From a checkpoint of a small transformer trained on Wikipedia.
Size: 12 layers, width 576, 14 heads of 64, MLP 1536 SwiGLU, 71.1M parameters.
Architecture: RMSNorm before each block, no biases in attention or MLP, untied embeddings.
Training: a variant of Adam for these matrices, 1078M tokens, 8225 steps.
MLP neurons of a small language model. Each row is named by its layer, matrix (gate and up: input weights) and neuron, and shows model dimensions 96-191. Each number is 128 + 32 x the weight over its row's rms, rounded and kept within 0 to 255. A neuron's up and down rows have the sign that makes its largest values positive.
A block is one neuron, or neurons of one layer that tend to fire together. Before each block is what it responds to, as a language model described it from the Wikipedia text at the highest values.

Inside creative work titles. Word pieces partway through the title of a song, film, album or book, often from track lists, e.g. "Women Beh-ind the Camera", "This Is the Story", "Way of the".
L6.gate182 [104 151 155 151 161  91 113  29 127 126 128 149 129 107 147  73 141 126 117 131 126  76  95 171  82 158  68 111 134 153 133  73 114 131 146 183  63 189 165 134  89 165 133 105  61 106 165 158 203 114 125  79 133 136 106 144 111 172 170 132 111 144 179 114 128 122 127 156  87  88 108 169 126 142 111 161 120 133 106  97 129 139 153 168 183 115 138 173 120  96 166 114 136 144  95 145]
L6.up182 [162 170 142 115 179 131 120 102  96 131 101 134 137 123 164  66 153 110 125 160 133  90 122 116  95 123  96 131 152 181  93 101 117  73 163 148 114 174 128 128  51 150 135 130 156 127 131 154 121  98  87 134 141 155 120 112 136 170 146 103 138 158 138 127 128 173  65 145 118 153 103 117 137 149 114 153  48 182 131  76 159 115 114  90 117 132 153 215 190 135 151 108  90 112  97 143]
L6.gate474 [176 119 140 159 156  73 140  94 171  65 124 219 156 112 101 136 136 119  95 199 121 171 124 146 125  84  95 154 102 153 118  96 104 129  99 106  60 162 160 117  51  65  83 134  81 122 118 159 110 138 107 123 194 136 113 121 116 151  95 131 133 171 130 121 134 157 153 155 120 141 130 130 152 154 128 161  71 190 125 155 107 139  95 137  82 136 167 159 132 117 139 143 130 150 125 130]
L6.up474 [129 130 168 142 105  93 142  77 113 129  63 171 176 151 149 146 123 112 139 115  72 119 102  95 145 130 127 113 129 165 129 169 161 141 153 102  66 134 120 152 121 167 126 116  86 113 102 184 139 145 134 148 157 143 119 106 132 117 167 115 144  85 105 157 101 109 112 156 134 140  67 116 168 199 124 206 133 149  86 141 116 113 125 125  97  81  74 114 133 128 169 127 101 136  91 108]

Stats table separators. Cell separators (|, /) between numbers in sports or election stats tables, plus role or body nouns like player, Bishop, coach, Assembly.
L7.gate155 [124 119 130 152 148 143 130 166  98 133 184 121 102 116 160  66  89 171 160 149 100 170  97 130  92 100  73 134 158 134 152 130 117 165 105 122 163 109 182 178 113 143  94 159 150 142 180 125 154  94 114 124 145 104 146  94 142  86 128 158 177  79 157 168 130 118 173  51 140 150 165 138  97 121 144 152  90 191 104  71 128 153 121 160 133 127 170 119 109 116 114 106 127 129 123 174]
L7.up155 [101 147  67  71 108  94 159 114 108 115 169 113 115  88 123 156 111  98 151  68 172  43 122 121 153 150 119 137 133 138 104 133 151  91 108 134 136  94 140 151 133 161 152 144 140 174  99 139 132 154 128 105 116 155 123 129 126 125 135 131 175 100 119 113 156 176 185  59  91 143 137 147 155 123 155  62 140 159 183 150 202 107 146 160 182 161 102 120 129 133  99  91 119 153 157 185]
L7.gate555 [ 78 126 111 127 124 170 107 114 157 165 130  78 135  81 141  96  58 119 139 165  91 142 145 184 106 157  91 121  92 129 144 135 146 161 157 101 156 147 175 151 120 167 148 106 100 127  87  82 166  84 164 108 105 100 162 137 164 102 121 130 121 222 128  82 138 120 128 153 115  78 171 165 150 139 149  94 132 137 129 133 172 130  80 103 113  61 116  68  75 152 101  48 130  50 159 161]
L7.up555 [118 171 116 134 147 136 134 112 147 155  90 112 146 148 137  92  60 155 184 158 174  33 140  98 152 121 151 115 102  70 124 124 154 125 116 161 159 124 103  94 142 170 118  76  78  99  26  79 104 152  67 104 160 132 187  89  98  61  96 163 141 134  89  92  42 210 103 152  52 194 166  85 109  95 141 167 135 129 140 124 149  79 162  98 156 120 123 145 110  84 125 129 145 143 153 176]
L7.gate559 [125  98 139 118 114 145  75 149 102 152 151 115 143 128 130 107  84 131 154 106 148 120 143 108  83 160 133 159  89 106 153  92 121 126 152 174 124 134 133  92 116 150 125  67 150 110 150 107 157  73  93 148 159 147 154 141 134  98  91  98 155 111 147 129 111 144 147 163 140 145 124 156 128 116  93 120 137  59 152 140 136 162 165 135 148 139 123 139 169 173 135  81 131  73 138 104]
L7.up559 [139 165 144 125 130 147 109 172 131 181 141  97 146  44 102  77  62 116 153 141 155 106 182  86 143 134 135 196 108 111 114  97 107 162 116 118 173 129 129 151 160 187 132 133 131 169 163  71 100 110  99 170 111 127 184 118 138 153 116  86 140 169 105  86 121 149 149 150 132 126 137  90 147 131 151 155 155 138 183 125 142 179 121   1 142 126 147  81 177 160 107 103 144 149 111  69]
L7.gate713 [184 144 165 116 166 116  72  87 118  98 163 119 120 123 131 111 161 162 188 131 101 153 150 151 119 163 125 151 135  91  85  41 165 150  67 214 129 128 152 137 146 144 153 183 109 120  98 149 150 124 137 138 148 125  92  98 135 151  63  98 148 152 125 108 150  78 185 113 178 109 164 128  95 167  88 110 163 190 137 120 106 126 104  88  82 161 154 133 129 174 122 141  73 181 132 104]
L7.up713 [176 137 118 147 153 112 131 120  88 158 154 152 101 137 144 136  37 126 164 166 124 135 173 159 130 115 117  82 126  60 159 112 128 133 158 149 157 158 122 148 127 121 127 152 130 162 124 161 120 128 109 127 112 175 172 145 161  93  84 115 134 167 140 112 171 156 108  90  98 129 151 171  69 162  45 104 127 114 147 119 106 122 146 107 114 117 111  84 112 173 158 121 169  72 151 184]

Name fragments, table cells. Mostly inner word pieces of multi-token foreign names (Gop-ik-rishna, Ab-ak-umova, Mik-hailovich), plus number or separator cells in stats tables and a few career verbs (appearing, serving).
L5.gate1 [128 130 129 164 153 143 115 107  96  81 127 140 135 135 116 130  83 135 163 153 128  96 143  62 132 155 150 139  96 105 136 131 139 126 146 141 179 145  85  93 100 145  91 104 122 146 146 103  77 141 158 115 136 142 119 156 122 106  95 164 105  71 139 103 143  98 124  76 169  95 158 121  87 110 101 104 212 128 145 111 173 105 140 126 117 103 207  59 156 174 181  14 150 128 105 141]
L5.up1 [124  75 108 112 151 165 100 129 126  86 166 110 103 149  73 123 160  81  94 164 150  91 164 207 144 107 162 137 139 114 115 153 154 142 118 108  94 148  57 114 118 114  97  91 119 124 117 119 159 154 135 115 116 152 165  98 182  94 116 153 121  99 123 149  70 147  58  84 160 107 127 155  81 112 132  90 116 137 164 132 114 142 155 156  96 102 119 157 192 133 140 105  72 113 176  77]
L5.gate7 [110  83  89 190 125 134  75  84 152  76  96 139  79 110  44 161 164 125 111 103 164 150  45 121  99 180 108 135 115 138  92 140  89 127 136 124 132 170 126 108 132 119 115 121 198 136 152 148 119 113 159 156  99 140 100 107 162 107 136 157 141 116 100  84  77 174  80 150  76 100 146 143 181  69 166 149 160 139 121 140  77  82 135 179  90 148  83  84 126 196 129 111 203  57 119  92]
L5.up7 [107  91 150 136 115 197  78 137 153 113 154 109  98  94 140 188 155 154  87 129 127 115 124 114 115 153  83 139 151 139 136 121  58 161 147 103 151 155 124 145 138  79 146 103 163  88 104 191  71 107 162 139 105 175 132 132 145  99 129 117  77  99 134 146  79 185 137 132 146 182 185 120 115 107 192 117 186 136 111 127 116  69  90  90 164 160 117 142 184 173  67 185 141  82 174 185]
L5.gate374 [234 126 151 127 162 117 132 118  85 136 104 147 120 134 118 118 124 157 150  75 162 114 132 243  82 153 144 145 149  68 152 134 162 120 125 141 113 135 127 133 131 135 139 141  64  98 131 115 111 103 173  91 138 131 107 117  67  93 143 161 141 172 123 172 148 124 136  89  89  60  91 185 115  96 154 151 108  91 144 148 127 160 150  67 117 145 164 135 168 131 131 171 174 117 177 120]
L5.up374 [133 117 146 187 103  99  72 119 100 177 154 159 134 126 177 129 100 125 143 146  96 193 128 103  69 107 115 119 118 107 122 168  40  96 175 175 127 126 183 146 102 161  65 166 171 132 137  81 166  96 100 165 127 142 144  94 150 137 135  55 111  92 192 115 100 165 146 162 129 174 183 173 137  95 164 154  77 124 144 134  74 126  55 156 120 134  82 121 150 137 170 100 163  27 163 183]
L5.gate821 [ 94  41 180  67  67 162 172  87 125 102 111 133 161 100 134  94 179  73 119  97  52 154 124 186 133 104 179 212 103 147  71 189 106  97  76 134 131  85 133 143 107 103 105 151 109 176 161 172 132 107 151  72 183 102 141 124 101 111 146 118 115  79 133  99  91  54 104  85 119  96 186 151 189 141 176 127 145 133 107  94 150 132 163 127  80  98  95 138 103 107 177 130 100 117  59 154]
L5.up821 [104 136 121  92 155 131 169 102 122 100  97 148 168 168  89 122 164 180 126 156  99 121 158 105 166 136 173  84 142 127  98 154 150 140  88 116 165 100 132  65 155 171 133 170 178 110 155 151 153  82 165  96 140 130 190 159 133 117 172  93 118 123 121 155  81  94 106  47 131 118 134 126 150 116 112 158 173 137 194  95 164 136 107 131 125 138 111 134 162 135 131  57 112 163 113  69]
L5.gate1148 [195 117 178  92 188 170 136 140 152  95 153  78 150 117 118 125  82 102 108 145 127 155 161 157 178 133  82 160  84  96 140  91 100 140 125 218  73 184 159 114 105 154 119 103 124  83 106 118 132 116 115 183 132  90 101 145  95  84  78 122 108 159 134 119 167 122 136 113 104 156 120 178 114 126 127 142 129  67 159 156 179 156  72 188 151 146 128 112  92 163 155 124  79  90 108 114]
L5.up1148 [132  99 109 175 109 125 126 108 221 151 115 185 106  82 128  97 105  94 130 101 158 126 162  86 146 157 171 101  62  67 165  93 150 118 172 160 116 162 139  60 145 102 141 139 166 146  95 142 120 107 155 218  53 103 117 114 108 149 124  46 114 108  93  82 122 100  87 113 157  92 100 112 142 109 141 114 156  80 164 139  76 135 125  87 134 141 170 151 128  99 243 180 144 162  40 125]
L5.gate1177 [152 149 193 142 170 134 147 103 115  92 123 116 128 119 103 135 135 117 138  61 184 101  76 147 135 172 141 141 111 176 162 130 142 168 154 127 144 142 164 116 107 111 127 171 106  83 131 132 123 207 216 135  95 175 153 150 181 132  77 139  92  73 168 117 155 131 100 117  94 145 104 183 123 188 173 167 165 153 175 135  84 125 117 118  74  86 130 126 175 127 142 165 172  68  92 115]
L5.up1177 [102 142 163 103 141  72  87  93  72  66 142 109  85  96 163 146 130 171 187 101 113 173 107 104 192 162 106 131 167 146 127 180 182 166 121  81  63  72 140 110  80 124 150 177 109 136 151 162 135 115 145  69 142 118  74 137 101  89 114 139 170 115 125 149 169 114 140 160 135 156 150 130 106 136 109 119 103 134  96  93 151 155 123 137 161 141 117 100 129 169 144 164 140 140 119 150]
L5.gate1272 [172 161 125 124 138 155 140  90 158  81 107  61  56 120  74 151 112 147 151 101 146 134 178 105 140 120 142  99 113 109 108  88 109  83 109 166 101 134 166 139 128 138 139 140 154 111 118  87 147 161 147  67 126 147 133  82 172 158 110 184 166 100  86  90 147 121 142 151 122 103 158  73 182 100 122 140 180 134 141  76 133 126 130 132 105  76 149  84 111 164 130 112 140 176 180 129]
L5.up1272 [114 110 138 155 137 204 100 107 130 116  96 177 104  72  40 143 164 159 142 123 113 132 147 154  98 126 166 178 126 151 145 147 123 201 115 133 105 151  88 111 163 160  64  91  50 146  68 159 169 104 101 105 105  97 137 105  97  83 139  65 129 120  86  56 107 162  74  96 109 127 111 150 152 117  83 131 115 187 137 122 139 153  95 137 119 102 183 151  50 135  91 182  90 135 109 139]
L5.gate1503 [146 153 120 114 124 133  84 101 155 115 151 138  87 156 150 110 135 172 188 155 112 159  93 159 178 158 111 184 133 137 136  77 161  74 132 156 199 131 118 150  75 158 122  83 112  83 128 104 112  80 161 111 131  77  83 173 114  88 102 144 155 124 130 101 123 127 130 142 150 175 147 168 129  94 113  94 120 127 136 144 162 123  78 112 102 115 137  95 119 178 131 154  71 120  66 133]
L5.up1503 [140  76 163 156 145  76 142 141 107 105 158 170  93 117 128  88 147 135 106 103  81  75 123 115 154 193  99  72 110 140 165 115  91 119 160 190 139 150 109  90 119 104  88 128 118 134 127 146 102 104 141 110 123 132 174 133  97 125 161 119 196 120 109 167 144 157 138 166 172  86 117 137 120  80 144 154 151 191 166  78 121 161 168 194 117 116 118 154 133  85 190 180  95 166  97  93]

Mid-title song words. Word pieces inside quoted song or album titles in tracklists, mostly before more title words: Goin' (On), G-ot (to Do), Be-en (Moved).
L7.gate178 [170 153 158 101 156 108 124 145 115  71 107 123  83 130 131  83 112 149 142 165 185 125 125 132 101  95  53 185 117 106  84 145 116 112 149 135 114 152 129 174  98 105 187 116 141 136 111 132  98 171 132  99 112 145 150 152  82 135 131 148 199 141 125 154 160  83 139 106 159 125 139 145 110 101 145 174 132 102 114 166 108 203  88 125  98 170 113 138 135 160 140 137 109  89 184 116]
L7.up178 [127  74  86 137 111 173  92 133 126 144 153  89 138  92 139 154  96 117 150 139 129 109 167 218 133  80 115  99 115 159 152  77  67 137  54 128  80 199  91 175 114 118 134 128 100  60 203 146 186  82 169  88 181  98 103 136 109 113 190 136 123 147 154 168 114 157 160  85 121 123 116 130 141 194 129 140 103 131 121  95 109 111 119 114 141  70 126 161 150  80  91 200 123 141  46 131]
L7.gate976 [118 126 119 183 167 141 102 150 168 104 155 102  91 145 178 104  88 138  86  68 134 175 185 132 136  80 150 113 165 160 146 167 116 164 128 123 111 151  94 119 116  81 162 174 147 157 158 168 100  91 172 160 145  30 108 113 138 136  94 112 144  88 138 191 137 136 195  80 119  69 167 169 149  74 155 114  89 128 139 120 111 147 121 157 215 172 130 168 106 122  57 145 110 181 144 114]
L7.up976 [162 182 140 128  77 112  91 136 145 146  87 178 127 143  92 132  97 167 154 158 148 122 147  85 156 190 154 139 113 117 111 136 197 126 170 103  89 179  88 106 122 151 137 167  95 103 158 111 176 106 111 115 184 135 186 147 131 129  97 168 114 133 122 170 124  95 141 169 132 155 162 141 134 114 122 138 144 113 111 120 111 164 117 165  91  77 126 118 118 172 152 102 118  55 121 121]
L7.gate1327 [201  97 136 149 146  96  92 113 136  65 140 126 120 173  97 166 166 117 101 107 146 107 136 117 150  88 111 126 147 196 144  54 149  98 110 175 113 147 152  79 107 144 138 130 141 107 146 215 123 129 178 124 123 101 102 208  64 121 158 134 169 147 135 140 101 138 147 102 101 142 103 142 133 136 190 152  91  96 210 173  83  88 174 110  91  62 128 188 104  77 160 194 154 146  83 114]
L7.up1327 [ 97 137 121  94 191 108 125 126 102 114  68 144 138  94 177 153  87 138 112  97 129  63 124  80 121 110  27 154 110 223 115 125 140 106 127 131 114  99 137 198 170 170 125 121 132 152 145 127 118 147 121 116 105 147 118 143 182 169 101 140 103 114 170 150 122  75  55  91 101  85  92 104 118 156 132 139 134 160 167 147 126 142 156 146 179 139 142  99 143 143  99 114 111 140  76 140]
L7.gate1506 [177 107 154 145 142 130 103 126  67 109 133  89 146 179 112 111 109 139  91  99  91  80 114 138 158 128 121 157 141 164 136  90 106 132 108 143 179 127 179 117  47 103 120 105 114 141 160 166 145 156 105  64 127 113 138 137 102 140 137  68 137 172 118 125 157 178 146 140 163  94 175 119 134 138 113 161 159 107 131 114 118 139  91 150 103 165 151 103 199  84 138 138  98 149 125 146]
L7.up1506 [116 180 121 140  46 138 121 123 141 116 118 109  83 132 101 138  66 113 118 116 156 103 158 149 171 158 114 182 100 173 133 168 140 102 119 145 138  78 153 106 127  95 137 152 165 185 136 101  91 155 138 157 156 117 147 100 201 168 126  52 154 144 161  99 145 159 118 110 117 104 143 136 179 163 152 115  80 161 181 102 143 102 114 129 167 119 207 113 162 168 201 162  73 149 135 134]

Multi-word proper name parts. Tokens inside multi-word names of events, titles and organizations, especially competitions, such as World Championship, Summer Olympics, National Commission.
L5.gate284 [202 104 124  88 151 131  74  47 110 176  96 161 126 126  42 155 172  90  96 171  94  80 133 151 115 129 121  59 181 119  97 116 144  65  99 176 117 173  82 128  99 175 149 154  89 106 119 129 131 145 113  69 191 129 102  36 117 132 133 123 125 128 133  79 138 104 107 147 108 146 132 127 141 122 173 140 103  71  76 186  87 150 139 159 126  97 157 155 176  96 122 146 118 143 130 125]
L5.up284 [ 93 108  83 125 120  66 136  89 128 141  85 129 123 128  90 133 122  63  74 134  68  71 171  99 102 160  96  97 153 165  59 164 158 189 131  68 177 141  80 137 112 111 110 107 124 132 131 100 121  82 119  57 172 127 130  91 184 134 135 142 162  67 149 113 179 125  45 131 109  95 136 167 161 149 149 123 141 145 123 164 121 153  74 136 179 113 136 131 110  51 115 145 118  66 135  53]
L5.gate294 [126  96  99 112 146 132  41  68 117 149 110 165  81 170 160 149  92  86 117 176 161 118 148 146 132 150 156 105 136 124 139 142  92 133 123 136  75 159 181 113 110 106 132 155  97 181 128 146 150  65 178 149 186 143 113  98 157  84 206  65 146  95 124 137 126  95 118 135 126 120  89 155 139 148 137 113 112 168 137  88 101 111 161 124 181 153  82 132 167 126  97 141 101 113  65 124]
L5.up294 [146 140 148 137  84 135 173 103 114 112 166 111 136 105 136 116 128 160 112 112  98 158 178 106 162  88 105 112 151 102 111  97 123  88  76  88 159  48 177 196 101 152 129  72 194 117 138 153 158 120 160 125 170  98 151 150 140 143 155  89 138 116 159  86 161 150 107 124 136 155 130 146 122 143 109 153 162 141 106  43 105 119 131 126 104  55 167 134 125 129 131 163 153 142 115 144]
L5.gate352 [154  78 248 235 171  64  99 113  70 132 139 107  71 129 142 121 120  92  95 151 114  70 150 127 170  91 143 110 168 205 112 146 125 104  93 114 152 121 137 124 110 154 113 145 119 113 165 116 144  64 110 105 117  87 130 121 155 141 109 131 143  96 139  83 153  94 172 160 133  96 114 119 159 117 105 152 157 169 105 153 109 121  95 161 160 176  72 135  99 105 122 134 134  94 168 124]
L5.up352 [ 80 118 137 140 122 152 158  93 152 100 166 134 180 136 125  57 143 114 132 144 123 101 123 117 130 162  74 171 159 123 136  77  73 125  91  90 206  84 190  80 105 126 116 101 119 139 177  93  90 167 102 129 101  89 156 181 127 118 139 108 123 111 143  81  98 108 127  57 134 120  93 135 117 167  58 186 155 138 148 175 154 105 170 147  64  96 190 162 184 129 129 187 116 100  88 141]
L5.gate384 [124  94  97 108  82 110 114 152 106  91 134 130 109 144 103 124 119  87 116  63 120  94 148 124 142  57 177 102 148 153 131 100 119 155 128 140 101  85 101 144  95 139 135 146  87 103 138 152  89  93  92 130  98 151 120 106 126 133  99 180 164 129  98 114 122 146 143 125 128 126 116 151 126 139  87 135 124 188 114 142 186 145  83 131 143 142 190 126 114  65  92 140 155 120 159 126]
L5.up384 [ 95  94 106 151 143 140 158 156  63 165 153 116 174 118 147  38 126 163 121 154  69 129 102 146 157 144 103 139 115 140  95 150 158  67  71 186  78  82 151  99 140  87 150  97 117 135 159 156 109 163 154 138 136 125 137 111 124 120 117  98 158 143 164  80 106 123 145 104  85 109 149 128  76 153 146 199 178  89 138  48 105 155 132 103 125 166 100 116 113  74 163 126 142 191 158 148]
L5.gate945 [173 134 187 121 179  91 125 123 153 135 132 111 120 138 146 173 156 102  89 119 139  70 171 188  94 128 127 158 113 146 161  86 124 186 132 150 122 105  80 190 101 111 156 122 123 100  93 135 185 115 157  76 184 103  99 127 106  97 145 146 204 126 145 115 144 138 106  51 136 120  81 181 140 116  76 141 115 112 138 155 178 161 164 102 160 141 168 128 113  40 133 141  42 103 186 140]
L5.up945 [153 130 124 125 158 159 102 119 129 144 175  82 123 175 171 176 125 133 169  96  76  48 135 117 182 163  81 129 121 134 169 145 120  92  45  77 140 106 101 127 109 154 153 144 132 117 145 114 195 134  51 196 107 141 157 110 176 118 188 181 125  69 144  78 133 114  91  63 107 117 117 161 155  58 143 119 129 104 110 155 105 183 132 155 135  99 115 155  92  67 120 105  89 152  85 102]
L5.gate1337 [184  74 123 116 123  72  89 121 131 133 133 122 126 105  85 136 100 147  62 148 106 134 116  79  91 147 165 134 158 201 152 157 129 151 185 112 112 106 114 132   0  61 145 164 162 103 127 100 102  50 126 127 167 146 133 147 146 145 116 113 102  63 129 126 164 110 175 126 133 125  90 149 131 140 172 146 139  98 116  93  73 155 149 174 149 116 126 104 131 106 143 167 140 126 125 100]
L5.up1337 [ 94 111 160 122 142 148 126 123  98 164 125 119 120 164 107 147 105 143  73 159 129 115 141 141 101 135 103 167 168 151 131 165  70 144  62 131 141 155 124 130 114 120 154  57 105 143 112 143 118 158 162 139  82  73 141 161 114 149 163 134 129 163 161 105  74 136 125 120 140 137 188 145 126 158 155 147 157 100 141 145 184 141 123 134 161 152  96 173 106 131 194 113  98  99  64 109]
L5.gate1514 [163  88 139 163 115  89 155 129 136  78 110 200 118 153 111  95 138 173 122 182 137 178 154  86 116  99 148 174 105 147  72 115  66 127 169 186 177 163  73  96 131 120  97 149 166  69 141 126  94 138 106 120 182  89 118 160 162 135 170 123 190 137  86 130 191  78 182 129 137 155 146  99 117  76 147 136 110  85 143 182 174 154 132 106 104 180 131 128 111  97 135 130  74 105 121 130]
L5.up1514 [119  69 130  93  95 163  86 119 115  94 185 148 137 149 122 111 125 122 124  97 100 158 196 147 154 101 153 142  87 128 121 207  79 132 150 173 122 113  89 153 120 131  75 155 147 115  96 159  71  77 111 209 162  88 135 116 113 125 113 107 125 139  94 111 132 104 111  75 110 154 138 137 135 118 158 189  75 150 119 155 135 163 127 123 182 159 162  94 144 133 160 143 118 187  98  85]
L5.gate1522 [165  60 122 133 142 144 150 103 117 129 192 174  92 177 132 105 133 144 112 147 190 148 110 152 123 126  82 169  96 129 177  83 126 130 132 142  81 150 167 156 143 141  69 126 126  93 167 137 154 184  68 114 133 121 115 131  87 113 160  89 153 107  92 121 108 127 128  90 177  92 191 205 166  78 112 173 120  94  64 176 108 119 128  95 166  81 135 177 166  61 147 110 161 162 165 164]
L5.up1522 [177 142 141 115 162 179 142 151 124 141 164 125 108  89 154 142  95 161 145 159 119 113 140  97 134 107 141 130 114 131 215 143 129 184 143 140 122 171 141 175 123 142 117 123 105 129  97 142 164  93  84 147 143 123 118 129 109 120 168  92 142 142  80 150 155 161  54  94 179 115 145 146 143 121 156 156  93 129 155 144 118 172 159  91 142 138 134 132 154 100 104 151 107 151 164 155]